Part of a small language model's weights.
Size: 15 layers, width 832, 13 heads of 64, MLP 2496 GELU, vocabulary 37467, 135M parameters.
Architecture: LayerNorm before each block, no position embeddings, ALiBi.
MLP neurons of a small language model. Each row is named by its layer, matrix (up: input weights; down: output weights) and neuron, and shows model dimensions 624-719. Each number is 128 + 24 x the weight over its row's rms, rounded and kept within 0 to 255. Numbers have three digits each.
After each neuron's rows, "fires before" lists the tokens most often just after its 100 highest values on Wikipedia text that the model never trained on.

L12.up2274:147107095109153164122121107124121131138148150134141138148142066092137127154138127118105098107187130109140153146110141133108134135116135138092127124166132147121153156086099149135142160138119088121169128137134163179122143108125115124085108120069098132085165116141141128146130075087112122119
L12.down2274:114115114244082152102126146146106089134139061159149076113131130130114063128065161110086113143098140114104165138158063080134098114104140139123165152095127086128085163149103150157125173120063128126114143129161152163105111130125124110140127093120125117084079124127162122139119149146118121136
fires before: " (", " is", " |", " are", " was", ","

L12.up1608:137112109112125171092104130169089122131067161115115155115122170163116143143152118136143163118126109139165115150100144139091121133155149068145140107087181160159122170141156136134137123098150117155115108128142087116133101159081092108148113095121140114131159131126147091160110122135105120139
L12.down1608:125102148133101126123157124113144101093156106122135111166105102174114143103140117090091148106165157120161099150145096158180106134088126104145101111099071103148140151112113133127119114116099174131155114104098150096161116129140124123114069127117136140125136140100098101170149140088145046077
fires before: " |", " (", ".", "\n", ")"

L12.up976:121113095110127139158135166133114148103114124158100176124155141143109156128095134142127171132074142178088145085130132109123117096124156164111117134161106158127116148114155090125158149114200144121116157136159122110124149126094132122140120129135145114149145185114141159159063110152130145095
L12.down976:123146125144130126096126095143107133125158105106136146113103095092171132145120127114120166107139154104105125156153134146093156111127095176113131119141119125142124112146131134080110156155175150103126121146095110092140123084115168126122084124118134116146121142151105166089132102136116125136
fires before: " |", ".", " July"

L12.up1162:116169118125153144129104175112130157108188161149086112143113168066131113164134138124119127132128197098117117113161137115121084138122091113170150112092110089100089157132112148111098144111086143154141137141151090124084089140109112113158118136108103133136113107119126156173136064102134136114
L12.down1162:120129152253151125098129099160114128126153125135122008106117133128120131142122127124159151131105103123131155066149064166114117099121150163145105137136111120115130124140156117126132169110000109134123179117159084082086144120155147140122123084132103102112124107155158141121147126131065115125
fires before: ",", ".", " |", ":", " and"

L12.up1132:141102113103148129166118161136112129148125130179128132116115139166151110131139127104158125138090107086103179141102152131132110148145126114148140132107145175143110124131181142095168139127122134139127116118134123159144156124124097126139177113133174126145096148146138101123156125106143126128
L12.down1132:096150118131141089107111139159136125068119115098153105152124142119140152136162129102132091121143088101157110102149127163098112078110142138123136130153169146132157135136119128122116168091143172094109123095127168139141092168123129145104097116131131151178115134115118164073098094159144151135
fires before: " |", ";", "(", "ion"

L12.up1841:155163092107108128123110100043111097089124107164103168122142124131116091145113131156099167098121146133131130143124156118135136121086138094109117114154170111112150106097175071132144079111162145110125161137111117140116139157122121124162099128155115135117118155104116070179083104127125100076
L12.down1841:112077130104125149146137127093169134111076006128087126095141076131117142109134133128099103144111110168103157106126124092132120151127150088150124172152122118128109129127113106134145088111181133132121178125095111107110134150109131123139152115117140130109092152128105136140158153126169122134
fires before: " ", " |", "\n"

L12.up2182:147154145124097159123121083120122150108102139147116133153150123152150148094129160124136129120123151132149136128108131147127086150126112128102133133129145127149085098105143142139145102122127129135091120135132084125105125129120122110078139139131159121091117127152134098165154110157106081097
L12.down2182:146117184189086134099165098167115143139101119116142068134144164132122132135058153105107090167143167151129157116131086127137118174151120143107086153119127158162114113147109125124093113128059137160113166127106132153130111131151126124104168125152101143152118121098129140107157164163120157075
fires before: ")", ";", ");", " -", " –"

L12.up263:096154151144115113128136140129123126100117121105137126127151106101148127150191130167112134090151116134173125092101156113089130163158110109143116126138138117167124070136080092149125100116106167128131083119143139152104132138123153090171151167153126078136123155145129105147108164085121133116
L12.down263:139104123136143121154101120118114131135143213141149074136112169181103132120125119144121105134097118142127156125077038155098154136103121126119147126125114142104125163152157151121157138163084117133074106141156134141117116168107140097095136143093134186125126102125142070138123079126162108144
fires before: ",", ".", " was"

L12.up2315:112131192095129138136127130124152158130119134120103149109146162109150145114116139095148117122130180104133096184134125099145158160109140182129134103058166145136109107139113138155141112143148064113131120157128123124117155131159129108151111118094127116121149181149126112094128137122131134165
L12.down2315:118154160100137080095120125173131140114148140083077144111115104124131106148129112129138174118138123097121137134099145154145116109148170125163122093114123148168123140076179108117106137116116159132139148158143169087154147143121167154149099163142124104179140125128111126115134168159125112120
fires before: "6", "5"

L12.up664:128078142143085132141139145094087163133118153150104122097093148149119137127106167145099115116147091196149117136111154129135112124075147130089086087110132188152097126126143093128166101152120134177136135135106136136168161155111106129118159105086143149110129099121110120141125151147131120135
L12.down664:137113132160157156098153170149111077135108130124148139092142143153131070141113131107159133111127198111140136135121114106149156129155126106159127156156099120092079111119128165121161149148109156125057128109172102134102081130100142153115111147130127130147113115168119112132123135184176086164
fires before: "0", "2", "4", "1", "5"

L12.up1577:164116105121100105177090105153172134116127137172096133130123125155149111168135135137092119070121138130112146133086150145114151108126098126116109154083158142123123139123141128151124094125158181096100095119146138133147093122201151150144165131101149120145148137109114140197141099146103126139
L12.down1577:118137089107102158130156159129109080132134112152109155101127180090118158090135147089126087134129095168147116161130166166160132100128151178106080119146179144124135179133125136115102077165176110086118164151137143147106101161159120114126134131118089157111132129148129135155140154130176141130
fires before: ",", ":"

L12.up1076:157122143113123165171150148115130106135134150157133147144107128107122142127158141090140114138129120127084097123148132113148110084084122168125142144108143112115134136128151165137135115150145157117072117158131126122141103117154121109112162115089125097126158118116127095143154133119104131132
L12.down1076:132065155163083113135156143107097121115157147101123131112177133153121193098118115153167112156114125107076154063110127160128129132114138157125149112142127128104157138123112131165115103126111111169109106100106119154131102168138136147087148098119116140116086143105077071144147108162112143141
fires before: ","

L12.up746:116151118124118076127102108148120139161125136137112190146127149141154148139107090113095147115134100103132142151090157117175089096108115131154198150120103083141121108117144108156150113100185160083132165123058150152102114092103102160164153114133100116135134127102122116141145099161099136092
L12.down746:133147131116110142114156114131100101131169110074148177129134125147106126104136123135130057108141109083120124105109168123123168133132124154167099190146130125097098112133129189157142109133181186133071141135150102130110085114160088124111116126137100134129174122114125165135115115144171096101
fires before: " that", " to", ":", " \""

L12.up793:139164108100142153111099106119107144134120158157109129100173093140149129123141115109148119099113119173110144108124126105136104127134087162119163129108096075127082120114129109173130074124140151126126157140125165143170125104153153104205168106113140103100131120139151132147120101105159080076
L12.down793:120115189200146094103157131162120110102087095082120059156117127110107097094126123088086103153104128156128116132103121113130137079150120129137122123142085135108152138087133162122131120114082089123133094165160105137096174166107055123118164178124119121159109134134092103097155120189115161116
fires before: " -", " –", " as", "\n", ":"

L12.up60:139092152162138121130120136147140146090133108150161155132142146143145151110143159147119103184098148192103139099122170096160097192139081133148114116124143139108110122083106130140172117087117167146168128121080120125175108154142106079155098154104125103113187166112137164133146142139085160107
L12.down60:148124125000157146090141144147135107100145255134136116168111130159126107112126132129117107120140161107123095118096002115102128136103130128120180107130104107120145138136090126141136124130144124164095144148153141080085146106112142163141121142118118097135089113129130122150120146124146135112
fires before: "\n", " of", " ==", " |"

L12.up1024:132088116115121137149113159119142097110120119123106113087171108119180144110099143108158119114135101134155133136084117076157118124116166112059129144133100131141112153111066077181142142167163144081169111081096118178106105153160134150159155110127122110131131108147100121120090151124125169093
L12.down1024:156150166138117106105128117121103134116126056102137117140136138082094141124118126134163169134114101132127115125085133137108163125146148126194110139110096092139135159155112118126102151101138120156103144156133118083178126094085134151149122145094090093157135108132141134123145089140134124141
fires before: "6", "5", "7"

L12.up1355:110150112081087133142140162149092113127126115120149130136137089138159134126106179137093132115156102130109133131080148107133174129058140082137129162117122112143157146142126117113145092114154093098163179136118118115136128126124135102145183149137140117112126126138132119144153148163107151135
L12.down1355:168173116104064115142131125110157143145098045141128069120130129167116117125098124151109147107192162117149148142118087133142152099116155129090159153150173113095147113125115164117113099131087121117126183131130147137111141113128141144136120113124106090131111141133138121123134110124140114109
fires before: " a", " the", " his", " \""

L12.up2290:125124111162126113108092132179145154171147117133116108102134128100155120159093130097090125138103152155138131124110118114170141153100089090102113136107147137151111167101153153138138163095144117159178106164122159154129116113154110145107115137088110128109152109164121123181103103132102101140
L12.down2290:115124135255129107131116125146107102112139053136175064146156133118151139152128101144138094119147128113146110104171098115124140121128174129132163118126177120106110135126137103184139255141077137100113110135153118119145126096145141109111130121114122136102094132152168120116106108095131121129
fires before: " |", "–", "\n"

L12.up498:114149110121190143118102172124149110119170123155150145121090103162156146172097130151112095132110129137106162095111171184079099197135152145118130077130140121165162115127139120112118097128184161135121162161151100084145122116128117110145111210110120104108142137138110113136108118143135121139
L12.down498:136092150167125150153105149105112113133119098110136135142129078153108073112143154149120148123114136094103136124136133117113147103149092151125123094145125130129136164145134117103127100168189106167120174112136131140150131145138100162107159120120162108132140122124081145134118109146111155129
fires before: " of", " the", " a"

L12.up2017:177132117123136132114151047131123140157113107107176179160151168099096112143116123165129145100130133157100128133140130128148149114127131147161144100105118171121093080130156101122139096135152140162143126105171138126163131116135084094134127118118109126135099160139100090201104100149107148093
L12.down2017:126130097128090125112125114131091172106156093110132152119130099139110154103135149108132090118170166097170126120130138066119158158131154144132138141142143101124172179101087114092118095162128146114094162095107148139144076102131157126146137128122133143101140114117087138131115174132142110110
fires before: " in", " on", " at", " to", " as"

L12.up2078:163147105068139134083149158110116141129145147122113111144108111126175129142090129102114101160116129063108138145097129140168145158151150119140135131101149131127162122104167148148129112112149128139166124115099154108193087165146109099138133111143096120143146156171127097137167088157120112136
L12.down2078:147137126126169089138115121138109112119134174083144141128126138126105145171139139159161129145093162131155149125091128100134109148118094156086163128160124124149122133087125143145128091143173149143120115122127150140135120134124110090110138124162099104131108143153130150116090156101087190111
fires before: " by", " in", " on", "i"

L12.up231:149154124129096168104106119112135111090103161096123117143147102104141106141068140107096083135118177112131166172114101123151108136111107107103144159123139120122156092117118147150135139102137118124137141178118143105119113098101128095101136074149126158120129093110152141162146143121109122117
L12.down231:123109102167156168139120123159114142120088188124128101121114096135127136124115132100088129157117116164096111055171105107150099109130107117137143161123117140108082142133106161120104144144081093133171095110110102120127148105149137109141178145134146100130124124127124107157097089115087103152
fires before: "–", ":", ".", "'"

L12.up522:086130133128137151111103133109153114125137157133082125156087098122129139120150089126101119169153135163139091139138143123184083133143152087146155110141111167110160094082116176136114132079113134151119157126106127139097113098122138130118186128140126161115123179157080111144123125144092098122
L12.down522:136115122183125123135136161148125129160125133117104069130103156114126107128155151107143125175104115126121119151152093154095122116129124158136141156164117107150128154160136021144144094142079168127095137169170105129093145106167150118137109128126143129129177090096125099132163120103125120115
fires before: "5", "6", "4", "2", "0", "8"

L12.up1678:115097151085161115129166113147152111081105118134153117143132171166123097113134144151146083083146146165123193135151142127156110179137137129141104157160131110114124182125119115123132080093132101111185174096142133141158104150117116174098106166091186128113134085113133159156099143125091156101
L12.down1678:085127076101127154140158118130138145124154032117154105090146127108122104111124172137140125161153135087127134095128136108132134089099164102103143129171126124122096123142100144115108106161094130130082138138136096107081161093134126170138150141094162111110091148119158120150101169088142128114
fires before: ",", " the", " he", " it"

L12.up37:129123089093109149115125119119123150134135118156085178145173162138120142143166150124162172138123146100137135148088134069091084165153114136137099128125131154119093083108099111176170099129175094109129150101157114146104142149115098134162078107127133136129166164107119123172134124116139115135
L12.down37:146132152116168193150145152147109159127145143102119145144120108121119112120113109166152158106129128130113123082087124154142154143164089133128087123101138090114143121111085155140129127138158140135148112145112145125155127103124144149130176165136103152086136149159116127126130112115118123140
fires before: " to", "-", " as"

L12.up460:114130076109103129179146163088137115127136100178147128099128105131138082097123104110095115104127115073111130127132155132129107133124111097144085145151172098175123125131129158115140126137125161174123141104077115144145136162160120144138123101140129124101107143124145134092158127138139120125
L12.down460:066108136160113148136159163112125152142150059124126119120108150128123172173138146143127116119099147137077119140112066134097100186167142177131122175200095121088138195110125157163139142150121113134136156154095131139115116100165127123145130123101110124135147103134118126109125121097123066131
fires before: " |", "3", "ou"

L12.up2280:102167131113108156142123116191137085135087146156097187136091143113161092107146116122071136133139100139098154121068156122123154175113099092092126130096113110150141149138143170157055143082157114117154119171164122135145122126105127132141094147102116137155122118138138125124103179087161107113
L12.down2280:103111126211127156159109144113138140157178138121155100138163100139143145177174128148127128086127135119132115130129104123087154138145132130151148126123099125162115096171072131147082201148111118148128130132155136108133132149143160114113141104131140132167122124149105114142177091150094126161
fires before: " |", ";", "–", "."